python train.py --num_hidden_layers=12 --hidden_size=192 --head_dim=32 --hidden_act="tanh_gelu" --norm="layernorm" --qk_norm=false --parallel_block=false --init_std_qkv=0.0374 --init_std_down=0.00381 --optimizer="adamw" --schedule="wsd" --final_lr_fraction=0.0 --dataset="wikipedia_en"
MLP neurons of a small language model. Each row is named by its layer, matrix (down: output weights) and neuron, and shows model dimensions 32-159. Each number is 128 + 32 x the weight over its row's rms, rounded and kept within 0 to 255. Numbers have three digits each.
After each neuron's rows, "fires before" lists the tokens most often just after its 100 highest values on Wikipedia text that the model never trained on.

L8.down50:159152117131123146128152161132124117105115119131157162123148132132171123114093131184117162130112103131100141128143140143144120138144161133144137131111142102102142143161129153114138112141147157126131123101132128110138131148123119153120167127128112162131167113111137118150159112085114156104147110121138132112143109126133151129107123096136155121118119125150144132131144000164144172081160
fires before: "\n", "-"

L3.down306:141085169149182148112147102104118157146086096088166105141073123114139040120110139146111157113129155233149125154114174182112129119094115124120100145143142120100084162103111097190128116133126122220052110135163158145191121097163052141078142166122114142107111187126219158120132111134129152132067202145140062144145186080142112131130119118132133128081127104124133128137117073169129152122102
fires before: "-", "\n", "|"

L3.down128:161089078095102117153131161082144137101114113143088053161165144125128152145134121112153160129175135094076081167147152146142123137143129143178136236141147162114146109154118150065070148074149057116124110148081120116121137134160161108081115110110155147158124107160156186138127128117109120138144101143105138062129115139077131132124139082168128070134078107127144137156117147154046108087155
fires before: "\n", " |", " 0", " ", " 3"

L6.down533:142149053089193175156113149097116155121108096096135106169111112170145091067120114110124148088068172145126150093132074157111135132184144130150084128115191105137161134147137168111144095124164153092076165127111108104141128071099133106157138137144118175211099110120143112167110147122191193103132109152108115091151137068119143112193130161124131094105145111100113078100138027133166072109178
fires before: "\n"

L8.down19:152162136120118153122119151088111114109133152089140110132138092144129101150149130163126140126138106211121153142168144131149159116151138200116131177133136089118097133133113161161114115125126120151079102089124131120132108107145158111110180127104199152137148116127181139148131085144105179117171132125134111089141084111148117115154089146126120131142133158132129161149158000170157124106116
fires before: "\n", ","

L8.down470:162122125106143155145133116165090133124130139122103111123116137156143122152100116165114130161145142115139138129136132101148106142147149174167149141127134119148148118151140141096130136140159159118110105118135146112148112155156131130069117114155130159171118084163131082085150116126139109171142142146127121104098105113129125155139141104127147149112092132129119134124133000133139108102136
fires before: "\n"

L3.down360:133165125141138126158151120138082193100116127133159124124093095141151132148142113117136087193087112062098181125137117124103127163154119119136185162126118150155119181160117130126143143095105139079141077116122115137138110141162159079125114171116152111132083115111135101137132102110081167094163108202157122109118114172053124131120139124150129041066083113190152161108152095136106111162118
fires before: "|", " |", "\n", "|---|---|---|---", ","

L8.down60:136167122093134154117164137175123107129166112110145128140130145165177144099137124200124168129097132124107141130132145146131125100163182158103137155104089132134163149135145143105124141135173129127104086124133146145116114124117131082090170111135121125172142131123123092121139138123135132111126129123097169109150111114098134146098091129119149156132094137117138143160150000132133138110149
fires before: "\n"

L3.down669:100125128147108145120125117148089156173184130163124053159173103075131147160133131137098085137139050089132132152121136191152132093123108104149165148084158122119083166132109111122188168105102152047131061146143157125139147062068156102123086121115174150141100074114099117158114130180167143104144209150175149092133090152171135151060080085069136065110160117103138169134154104141130123079116
fires before: "=", "P", " Total", "op", " W"

L3.down213:160102094102133156119146168145076113120107145178146089141182178116169116140095118152186176102141098102065146162103126113083080094191148152166124145136141162172174097131153151118088145119125130124133147122071144151157065140067170110138093115142098111128142114167152112124143134115072145141097073095164185096117120139147147120096118111129163125125108125130166162090142087077039056106151
fires before: " |", "\n", " 0", ".", " "

L8.down323:063178069119122127150173083156230155135098229123120191065083156091134148118133171116123124088107098194109147095104082190168094129110111106128136120118109115172138198125222097140103152125116146095133155093073157137106166166167103139125126133059117112160034124126172123139119121090076130121120177150141113167096087134196165124138121143161123088111177083105084139163164119178127153150118
fires before: " |", "%", "ice", "otes", "ast"

L3.down68:077152094149150166119130164105176098133095136078172106092145172129156094106165098186100182090100093081095105192115138114139083130127123076075131098097180108089170148127076200194073109157108079109089107123116123130134152096135134103122105110143114109062150088108161152088098120064116157113112122102120127100115146103134101112143090129174157198084123181108192118122069135133129151137218
fires before: " |", ")", ".", " (", " in"

L3.down166:156138209178154118148114134128149099157094153136077175075152091108110155099089156175155115143174114148057100139153134103125115159087124128075106191131159145100147128106153072210106138110123141065156163129161174091138120127181093162136134093130155142134125173138159146122103149127125141129117127123117147184083138148134166109108092127066116094140188151126113118118088138153194138157136
fires before: " |", "–", "7", ",", ":", "8"

L2.down702:095132111092181191133085164124072106151132135089108085141146069100128158164096156167106123181114107125100084152152101190099067121199110158089148104100118189126086149160109100101119099135077160109093143177115136136137095089085160081101083106158179160162105122171148115133119111128120164143111119164133065085099143084134110082130152132123104101154173105145095119145124191155047143118120
fires before: "\n", " 0", " ", " |", " —"

L8.down249:135172113112148095132113211151164106109112136113145130143138131172112141080161078177159138171133155153114137078112151171115146103069152127163103117139123184151106107099110165102152160113156109109100117144102146139152059105180183156136142102119086118118144142159080076133132103141153095102126068167157110110121110142099173159110200119125115183144116110107150094091130005120123124093129
fires before: "\n"

L6.down682:139186109144177105169050139092150100143147159114170136164060101154176138109102118138129090137089158173111117129125097115098138092095169133174141156109176126136139146172091147126114145116130103122122141151120073132102244107111139116177184115109152104154176145035122106126130180082128115115178183131134151100169079115107187138118144141143135143105145169109069091124158000135121143148190
fires before: "\n", "A"

L3.down576:202124121142099128120145184156193147198099136098098138091092106149159151061082184158156109140120191155129121116151122142072139123086109117131127069127168139105147150095151135148095122103143133141162055119117158088091099140075105134144127150087058103111124102123149146096107168146070139119109196136105138095142167133162090105126136112076187192149028121125198098130098159171126161149151
fires before: ":", "==", ",", " (", "\n", " =="

L3.down88:158156139149223087124125176136136128116146067099162137108094156111140139126149122116140104194078127058105088124138125143123147128088072179221135147127122182168146144120158140126132134098130071113173090099054099167149133112115146058086121118104152143167092104138138146150185112174093129122163113169144151110107133152137047188136121112111159104141083076130131161116125126114121140095121
fires before: " |", "9", ".", " 4"

L3.down637:112150084110181047114112099096085150111167159155168151044197115132129129140132112128124128144139122096169120113136170133061119192093087123162147151135150094097100122164141116095071149102079131167142079118095133137136160136130118152121141118109186203104176146113050126147178162143088093106232180089119121127109141093123114088121103111147165116126127118108116144160125122119156062174123
fires before: " by", " in", " the", " to", "ed"

L3.down639:142112106136129121080109098120115129141117132122132170203093134114089167121164182119157063078110142139172163147125113079126140133149140107212144124118120111106083113176088185101166178147129092051125162100098153157150155133140105108055100167115106121184162066115113124155169225106104126070134142148128125105117088096112184145126143171143098145125140145139101147161149127099126078155138
fires before: "\n"

L6.down568:136143104112156097136100101079139160094082106070174094175135129178146153074117119135113136151096147173120150126102132218080146122131125183174097139117189134142079095121133173110100099133115112091117091130048133137140119132128164125090173129127092167164144138167159142217126098072142167118108085187186077093130143136077146166188139172118089104073110114057117084121101156148097061135172
fires before: "\n", " The", " He", " In"

L6.down264:150066094073169187155114092082131146102119152071091116124119125193130117108152105114124097170088173134122138085100110161110138133114164174099130087083201094145109177177178157145153125149142131040150114101071114062165114087094129133125136138126103150162095095106124127147149123123173175150119140174128104114149127042110167132172137178158094094105157120123171129086110118136148089092186
fires before: "\n"

L3.down714:139161073138137168140149120172128148133155141122083078149120086119123117107098126101092145064153141135045105134215097131160127117094071165093150123123157119077142147139158165069138163109128111157135130135105097071141113138124193118142114146161055164140097095094192102095134065138088121161093137132182066156155152119118193141211161145145157161148104074154092167098161134143074163085111
fires before: ":", "s", "\n"

L3.down105:139150157124118096121108106175170113126169091146080182164134059128084151124148094129124190131159091121119116145078152112145117072174139177103139137114168137120141132139142132083126110106152074155100158126174155110120103120123125112152110118183231137103113110099137164121084118119139190087075145136128116142103123182084071154153120097126075132129193093130115045095175142165155136112088
fires before: "ed", " to", "W", "N", "ific", " the"

L3.down71:151138133103110146072105158111208143159110085086118179120081144154153121112122129130165141124115157177144161112160126116132119117063093161159082081072114139131127085088146142114096124158116132146085088108113137125108134202064056109122158124121077165139213101098147128123153132155072129111093139157122119144191174121138050120162096172081176157168078116166151067157116161098096155131135
fires before: ":", ",", " z", "ation"

L3.down720:128124153157166101093126129090157148092108138122161123153096156102123106142122130133159036125117136205120110126117108122119153088114134102118112127113166104115050135071071162162124127134143173164105130147114109082156169121194062162157168163094134122077113082151096155112194152082125081093162108121091128108174086103120119143138178156141068099077148231054173073170107136098187163207134
fires before: "\n", " -"

L3.down162:131141108105107184148106164085109117148096131057144165087141166087114142129128152194152130136142087162144115104157159147162121156029085100119145081164092123138054163150134091163082148144109139095070104112166124128100081100118151159104084127110112090095076114139168132135122151141103137136193128117116099153093112104107151109139204093123153101161140087104094148140159176103104215136115
fires before: " |", "."

L9.down98:152115161130163109127102141139219118109062135102144129170145185204129139170165089104112097136159122135100077148108096157154153141122147126112092068162118100137143169106078131152116105111170099110113183126156150214146134141226095177106145143094149089166179100132159151136119143113165129123161103068112120180134131104112104114100132159142131149108093093078130114121191059086131143123163
fires before: ",", ".", "\n", " |", " (", " in"

L2.down750:099130160131163110124110142084077121088114161177181130092124146072090112185107124159124112153109092066116124095086149130147120104108137098145233123112163105139121128117151113110137135140099074086170147113156129138147158089113130100122100135139143117159107135060187070150155187139104121173245157104137141126133098147115160150136092072187132071064126109085162097122169108107112121106068
fires before: "-", "=", "C", "|", "In"

L2.down205:101149105132044130068136087120139093134215128189144149105156159156146163090144095084081165072123101164149141142152112167178146097163107197106146085107189167107148140144108147116125105113125133088118075072151083153124156148094134135124129126104193098096161099134110174113176135130121072131111173210120108129066128102159157079118134114089157143107059143107153075105121161167160157119124
fires before: ".", " in", " of", " and", ",", " to"

L9.down706:126077100162161151187165150081150105121134135109098119153122143125092148108112150110117138122143165096133111173097080173182083087155096167092130149133155109095040131184105096114083096139158165164115119131140129145105148174172078161090127087109210207117105174132182109142127132158130129116132096192192073106081112119110168163126115156149042128135109071163111122103147047096123103134116
fires before: ")", "–", ",", " |", "\n"

L8.down319:126156146102136151116120107177065116170132135172148174153144125176153132111111114209120143149108141154100150120127107106091109140100151138130128122123169121142183168125108136147161147134134138162086109137110138142118144154153111119101137083132138166214161082150155116084109144142098130170082125153112107091121141097150155122136130109143157145105123107070116093106100000155125144111153
fires before: "\n"

L2.down289:106133129139143147123156094141112163203149133094090106159156154196083115113146090130130145157210141169121146146165118139147121165082121100209130090130140093119066133085094134141170209106156110089065135155107077113123148129083192080140115107189075134108164167141169121083123100110152134156076094153099115144155120123071154140101124156182118183137121091113139129104123095136091121149195
fires before: "|", "\n"

L9.down49:178100157163168109134129151085160116093129125146127113137018081080074177149192081116183105128130115105123108126145111109154150177111091127177119124107142128146063094167121105168171145105152111109106119120123144146179124104176046125102158151147157137147144155162120072092123156111164132145118124133107133130132117090166127110111081059132165132151146103130126096080182168125136098146149
fires before: ".", ",", " and"

L8.down27:109117143120136148105138172113121155113126112174060127123148105113165115165078095253114107152144153141108159150149141158132112135121131099135149127112113135125137122082157123131131146130108124108105122130118126095143136111156104126178123129175176147117137134129139130054098147110104099116116139175141167142089079119131196149148109127097153175141136166196154111104118000129125092122150
fires before: "\n", "ition"

L6.down378:143129120065200181154140141086086181138048084034137081180108094150112131107163133141120092108129124150164112154137114147098161181154101149097138145158178074132022123131113131134099082162114130116088136113138118188153097089122129140137114170131110080154104109149176112154109097093128179088180095127153020130153123098116131125150160159150108107119129140110144157131128171095135128109135
fires before: "\n", "–", " |", "2"

L9.down389:102123150083070130138172099143130134112129105173085117116110074128130172079106140104070147083153131136166091148151142144124092158146098143135119131151103107159117186156135143134123100094114131142165108129067115125117178149140133118109169169086120108148155109169147193115173143102116144085072174151109189134164162135142142078102145126204153071103170040136161144130123185154159117155161
fires before: ".", ",", " of", " |", " and", " in"

L2.down128:116085188163138165179120099083106092108125120138116091104088163113173031166131136147139097142095135139172133124099120066113070073145122106057133081119072083123144168120142124138115128162094118136120103125178102171143139127123131129135137130108129137124095174129108102109114153127126112151161096059113156129107122148124104086159148117115068166145105143104154170116122169090140202105134
fires before: ";", " 0", "\n", "0", "8", " "

L3.down323:153130133122115164128144185135168050134119163055095122099077138191130137099082108140169151097070117152095128103163091134183123069091095107125124096181109114142183085098089154134105141113125074151112127160156124143137120153081106131151114128157057126135136101081176167135129108114124120109100124123101077174156108156120103146137138151149149203121102142180138096142141128075147187088173
fires before: ":", " |", " (", " z", " v", "\n"

L3.down400:148151077127111057127141166095168143108105116087143094230101092140097083154117086104101052086148133152122123117138095064167140142131083086131152115111158117099114097120130099144117140140162122139164145146093102120113136152128135119101149142069122163149170083120189164149140152135135100146164114173086128088128113087092150154120190073117127152139109207163088135159145151154055108137134
fires before: "\n"

L3.down589:137165107128157105147071179193159143092132137112177144073131119139116106196123136081108109139134089081134138117104157117123179069112181198117158150130118162113165136134131119059151142095101114077149085151128096131130153095097128116163211103095154166138133088062133160127131189103160140080177178075158159171095130092115153141069100106145136113174116127073102136184158100110127177098157
fires before: "-", "=", "20", " •", "P", "op"

L2.down210:123105154097169099146147116147174117073110104090114071172087123126166099172143146124100140105105141097127104131076149106164161160120147155100127177172167141111083090143085124121153151131140132094128125137099076081163220109144106119102156111083113095115135085144222135161133173094107098124123133124100136096128082090163163139107113104157126079103124148133074095189103153208153071122212
fires before: "\n", "A"

L3.down404:147112127109096132163121148135113097120112130093149132164142161157170166187075099122097149112199117150136126129061153089145126112158120196126080110131110109056118150133145100080166052127139135145118106072158123084177118112197151161102165123071121104117122108123125187165108127119114172097128150107169117101135134104096128093115128120178111151103099098034212103132200161107121086153091
fires before: " |", "°", ")", "″"

L8.down132:118146135117118138121134138154096121141098137136132141164119152152176116113096167220110112128130124143117146116138111149137138125090174174138101109133144121151177115112113125142151127114092143142094117132130126118124094119138166125156132127164090169189145099118152111126102146120127140177114122143103111188118153133119131128106138170151188128118129130122128140152134000141134151085135
fires before: "\n"

L8.down477:152156139117123157139124129153116095149111150106125166174171107156147120143142105130145097172125092097107144133142123126124101130138186138135129118135094140127128109150156164110135132130159133138115123147075166126076171103130126124122156144128149142180134102163076073144131125126183163119068139146102097130149119160134170150153093158115126091141075125117119179107067000139117146097157
fires before: "\n"

L3.down42:126105158149133088177128082096163110122094159094139160070134134069134203130097126179116147120091092097163129136092138136098133095140133157174129123120130099110160132155158134130164137148079074161069127071147124193090130163140084126113111144157135132218132167137164126163130102155143121121184090153110171118081090140119105167223147084138112087077110090095141138097152140081246095099147
fires before: " |", "2", " in", ".", "8", "4"

L3.down84:185120123156107113132176130133013187111144139137084153156127143144170140169092089107146218085125101138055153180118100162114123094133096125123179105127140166136144113132120112100125137085108138078110101144056193119204132135097146134096148066160139175145132135085192119113170123145075105116101120159177101058122124145094090118077087151155202052125155154164140123061118064091102103132164
fires before: " |", "\n", " 0"

L3.down29:086134135150108167142142144076116107171094134156143155072121104143060128138129101123144115144159114062122136120080130053146122167171080093156096119146116142135103166139139097121176103191102161142116160181088063114072150183144113122117107113140180107199131122135138092086142135179102119082181084097144148145139107111159147153103097181133128053119181149092084146165099148149170091179104
fires before: "\n", " ", " 0", " 4"

L8.down277:105144139097169123156087186145166131117096144121131110085132075153085135133113070147118221136140085077097125135081097103153119153150052101089118125124106169130135085126138144135142122148156138137180111112107162151107182104110153092085179123036108094097101133120079155151174106141095130085122176127145138119153112122109114127177088083106151125147077141072144147165157112141157127164126
fires before: " by", " in", " to", ".", " on", " at"

L2.down503:134111128075128126104124136127117166143103152093075139145152162104129107096123104179129162134161180175074129101151118097247126174070155157170097143184087129135114101066108153170110080161142141103075165158093124097103122191140106133133106090149089169102209113120141129169081168106122085154109085164112130097105125131104143138146114093069181102135134120080093090144136150168133109140208
fires before: " |", "–", ":"

L6.down452:166065106040117171075165120115073153104095135125104100212151114146098092125098141135132116113096145146130102162120128165085158101147132164119104161128174113121104142138103127158089169113181163108179107060104096125122119130138152099149079141163111081168111131126129142144144143126061112133142149158132099107181148087109150104096187224111142101097127140121093136154113158180107085058163
fires before: "\n", "r", "er"

L6.down489:099072105103150128076066137114108145091131167183184088218123156124143067140134121132101106115082155159086098113153093153120088157152190161174102120150136129121082131136109136098076161070132119148101088115109120100130111152111176159090167131162062120179094105107081123133113177125164162096151127103135134121153145137083206119138131120173120116074157128175167128109159078175128110119111
fires before: "\n", "|---|---|---|---"

L6.down480:165119104102118155132115136111157122081167066117083098171114014140092121197148187151116145101089109085124091187118179094103171132119109139133155163143093123076143128114133122056109173157185135130132103185152116046072120096134079124133112152140159106125168123166150090157110158171138052139158174103148155093067090106155104150061150098102079203141146161123120130145108146184130142123181
fires before: " a", " the", "g", " his", "ed", "or"

L6.down392:188093153121142155054142155156125139116100128152159108127160112113031108091152123103106106118124119079167130120116117173170018115123167106126068159137147120126105129138119151123133152076128143157088114139101121113154165129114142077084160133133123063192103149087116142185134110106129140139083138085107126132120156097177123159160157108220193156139092159162157160095123105150140052116139
fires before: ",", " of", " in", "ing", "ed"

L3.down204:112107129132169142166114087133100124133060131088169121148129198127169178142097056142109127063163107183083150164119125093081146137182079128079077124181165059016132147130114139140150119170089079038107107114154096143130119120138118146125074177153127126185143150137136114111099114085153156110159119114152083125132154113123162069191099144164140128146115157093135144125123175100133117136167
fires before: " |", ".", "2", " in", "th"

L8.down727:120102151160120146106107076130118113089076184120135132151121117108133198151120089117110133189141145174112108082133111153136115124103077117120089131127132029178100144139107155161135137140113167105141132067182134145148168089101074116116123183135113118164151156119132119104146101112192135142125184183149078158158140157029126108154152089137120098132127087159099133114127107153139121139039
fires before: "|", " |", "-", "\n"

L8.down681:116157132075160159148141153158148111174134108128129134189071064152148091150090060182075154107140117162127103152182102127111170127126153161125179081116154144137127199112123131133146147117068143078091168123111057120106129139184106143149112127149135130153103141111147145090168130074092121111159141139126100076086145088160140097087186120153097170098103104143122128123187026086126148137123
fires before: "|", "\n", "==="

L2.down312:148123104059167117136102109123065175074123150138174184104199156145130080122131085125134169027114106131139133141141108187086144062143163206143133181190106107179130134146094118080117114089169121147094079135111190131182102137136093099094129097141109178161143084166120133160136080104121171105106163118163140159137095135201208120086133114129127159121196133178164134092133060142138080096099
fires before: "\n", " |", " 0", " ", " G", " P"

L3.down24:149150134148212162164136095120089165093129129083200082088050138092159156127117100138108114152098065087140134109093139148101136084119108107057093114150124052167059140139143148112135132183109107131116125106182108125141108104127139147127121180139160112162078133167170112129100150124158140116171127167131047125130125059114114087183170110146100101151161101119099092158132203112138176103088
fires before: " |", "\n", " 0", " —", " ", "."

L2.down203:106133097164116110101087108064144142161132098140155141138130119186125036139168120118121116127152139170144139076150122079151117127078110157114138111163090113098185144112072146134149162122074125068099120102199060110096160139121126138165155146134118147136088171156145103124141106156137110193163120146038133134156118106113150126229174125106112148157079104104128111112116190120169171136110
fires before: " |", ";", "\n", "2", "."

L6.down484:123112143155118143086144187099141112133157083149095154102130118074152112174098073140172155128182118105129097155115099181115101121133132107070134180094133121048092146150121140183175058101123159103152096126160099127200118125163072135171118143130142160127137146132112134149113131148165142190146159126124145124051127100146129139103138113115143100123096084151116164087153149138117175103140
fires before: " |", "er", "."

L3.down343:116140133111075159094170150114195140203141190107096122139094099096149163077099160158128200109161184105175180088149106114181123106183104170146164093078120083170139119116136156093100156140117105159109131121148123107097100146122133137151125123152098104112115064158188067097181079187074142144101122062068114112136141123135084098122126130073130208157131132157147133122090154129110050071123
fires before: ":", "\n", "W", "N", " /"

L8.down202:112098180106177122131115087111114131096100130100116143158105176133163145119188074142148190092163126152127152125135153145119090060144074129139120171171090110077103129147108094113164180207144131165152090063081128160111117087101146158171056150181103067122115095111165142107114091088115178095172181125123079160106167110116119157130125191111094112085095145126194139159114165065102091132066
fires before: " |", "\n", " ", ")", " +"

L2.down412:125141148162094064194125125082151089116105088174182164082079180184094099093128112080085126162128135155170141151165130098120120103138129128129102167105122147127132139117108091213051142104199179122155100065130138193089136149161140133123076135078149091108138233102118170129146199123117074133147154197109135112148163162117115131138134094118129158116098142109104178144055144145175108182133
fires before: " in", " on", " by", " to", "ation", "ed"

L3.down621:156082147121148104155051146122137096088139127134118150120128149085104185188168130119107159117198094123123097107092135169128143072107117116169192207094091105122118107113150082077141156158164102046142164110150159138152165123124171112125153142121161109171150123154089118116094173159134146132195073105171116115136081158108112133117092136139157072057157164100101124166135133119160102153209
fires before: "-", "=", "\n", ":", "P"

L3.down497:059163117136107135101169089122127100139086097200182208122160156178117122119155104087146077117102065040129130110173118107136163109136145133102167152112094111162090117117136139126180053125117141090132125104094119122109112146217163160127152143099185100153128137099115069126132126121113104092143167147175154150130091124174146121112077149125101064128144158092157127143172134134133145174111
fires before: " |", " ", "20"

L2.down558:155122152127173140146166117111116092140122079094151191077106125154103147083173160137106095155134119091122119157159104173117133131127090090131130172094139092186167144083162074131111154189142127147131156156200098138129144095151147131102145148088173151157146138135188142159109176090071157105175121163165126158170057129126087091155067139099135039086079129122110129107109084103124139093162
fires before: " |", "–", ",", "\n", "."

L8.down667:167150099139077204111122143147106119131121167144133161104119087122161065087060115161144135149138161202125166097165162100087116115114143133080108157124154099149152155124127151142109119127153164125112098066153134099140122145177072099162122124179101173158148129099139171124121117146136138143081158111118115130108127166172172141140100103180199083109130156182127159173117000115147141126216
fires before: "\n", " is"

L2.down304:185063123144087145149155126103141107114108118125182126111110147097142133143120117160132111163127105136144125143150088131124138120111110078114106139111122134162141114115137126140123114149126124127102134082182107143199086126164114144097150154100202177186114138164154159175153179135057143092140122163120142121106109170120061082181062123137166030131123131131144139137078128130179161052107
fires before: " |", ",", "–", "\n", ".", "6"

L8.down487:150163075101160133146129149191162156130123125109106147107121107136204093137074165189080157125096163153155141080145139129100075147073147137131170158114156157141150136121177140163144109124134154122077135101068103080099177148107141119151144068138090133161124155134087096149148107118123144129096127119179181130129174138116145104098109112153122138163155129149088101134153000119111157085130
fires before: "\n", "-"

L2.down118:138136092108196168115107114110131144115113128039135085161110194094130129123142133126153136132111170108109086137113129150052088138148121216101103164129120130130136074109128175126111180127130107137089103153157153081115135097134112115084054121113093141223120094118199143163143110160110203118100107127162099134177116098119133137147165103144159094102123084105117129170078150078080078052095
fires before: "\n", " ", " 4", " G", " P"

L6.down166:156137075090119141117097139131119139118117128117127156185126140144173108057072091176153112105109148118117183080119104170117127121148166178048138112113180135121137115101109130116127183136179124152116145154131116149121135074107169140111145147140104220195138117102149094095165149106143125090147175134153132106124141093119174138144144127110177155134128155122118112127146000129157132153162
fires before: "\n"

L6.down19:123172047109155154115086177135102130155130137106116139149129154147186114097080099184148158131097146153103175122153152157126139166134152145095126102113171135140159083139132145141103180121146133140116141164132119125111148098087146131140111123122135200189120108122156072110150130142147098107141174118163136115097152121096167107147078128101202111118113126149082149141108000136123111122172
fires before: "\n"

L3.down673:122102081137171122127130131083144153140126185063166070171179134132104132086134121118116134156119131154130139109111118194093129113100129135116111128098158054151083117112179190123097155070177125103096112113161142132131095045108167141127100147135074137170091152129106108165063136185179200148106135197129041107131150076132204108171150127150086196114139097077152112140084137162120155152113
fires before: "\n", "|", " S", "|---|---|---|---", " P", " "

L3.down90:111149110105200139102115114108124122082091147088121097195130128105152185130128099175126187151093136116137104150136117146135089049188161175087102146089142093104138136124111130156133140155089127198093093152160178131148085108145151122052062139110122170247145137126177078145151074111142166146120155122142106125121132031088112091155181141150184113061158114147144144137120114130129061118120
fires before: "\n", " ", " 4"

L6.down536:134161084110144153123085158167097131125115139103133128127137137162178118109058113174159157119120147163125155094138145187115125164133174133085114100123167136139135094126120132155099159124153147153090156148162110143130141105089126135119134132135103162172137112123176069138135130127136107117142177117146138142105183114091136106135114112097198119098133125127095127132121000136143125111160
fires before: "\n"

L3.down353:136084117169110099180121077118105179126117145083127109107114158111156045151095131136115116110182138177182129102151131110113163127085130132123103139178174088090110153107086094144132069130092125179141140104161098114153163136110079114131129141106141122119109128130171168133180156130118125119200179135132105149145134108105102140135113121156144140048104170140110166189121020117144160148175
fires before: "\n"

L3.down459:084115121154144130142145133157118134107135138119138140091158083084046105128121117090085162099131150116171144104146142167136134138177121120157114098107147188077154116122150141135091100148142156149090138107116176122166067144121121126086182140122147169095143144148085128084198068096082152067121187131154137122156147171199115144112173144102087183143128105071166150153141117147141088109131
fires before: ".", ",", " in", " and", " of"

L9.down612:162166110150129159097138190131134114124159128164096135123092110134139127111088144122067068167142105139041129125098080164157099133163086147113090044156151123132141115129115093166134158172126188094150096131094140171112109080120181127032110112045117187130096133155135069163127141187107173151201097118147102121099175100097165135109123110123104134131151158172175149093186127146090088141059
fires before: "\n", " |", " /"

L3.down349:109160068148156115081129110098145079114083091113138151153099059138099192160112153100100126104164158133125146112105129125113135077110162191144086105099172129150113162073108150120158134122119101192163088207120176106167086078096153114100126138101113147171153143108118139139115178125156089147127148160125094086174150134059074086077090177132107145112109119140146093096166160079093142135087
fires before: " |", "°", "\n", "W"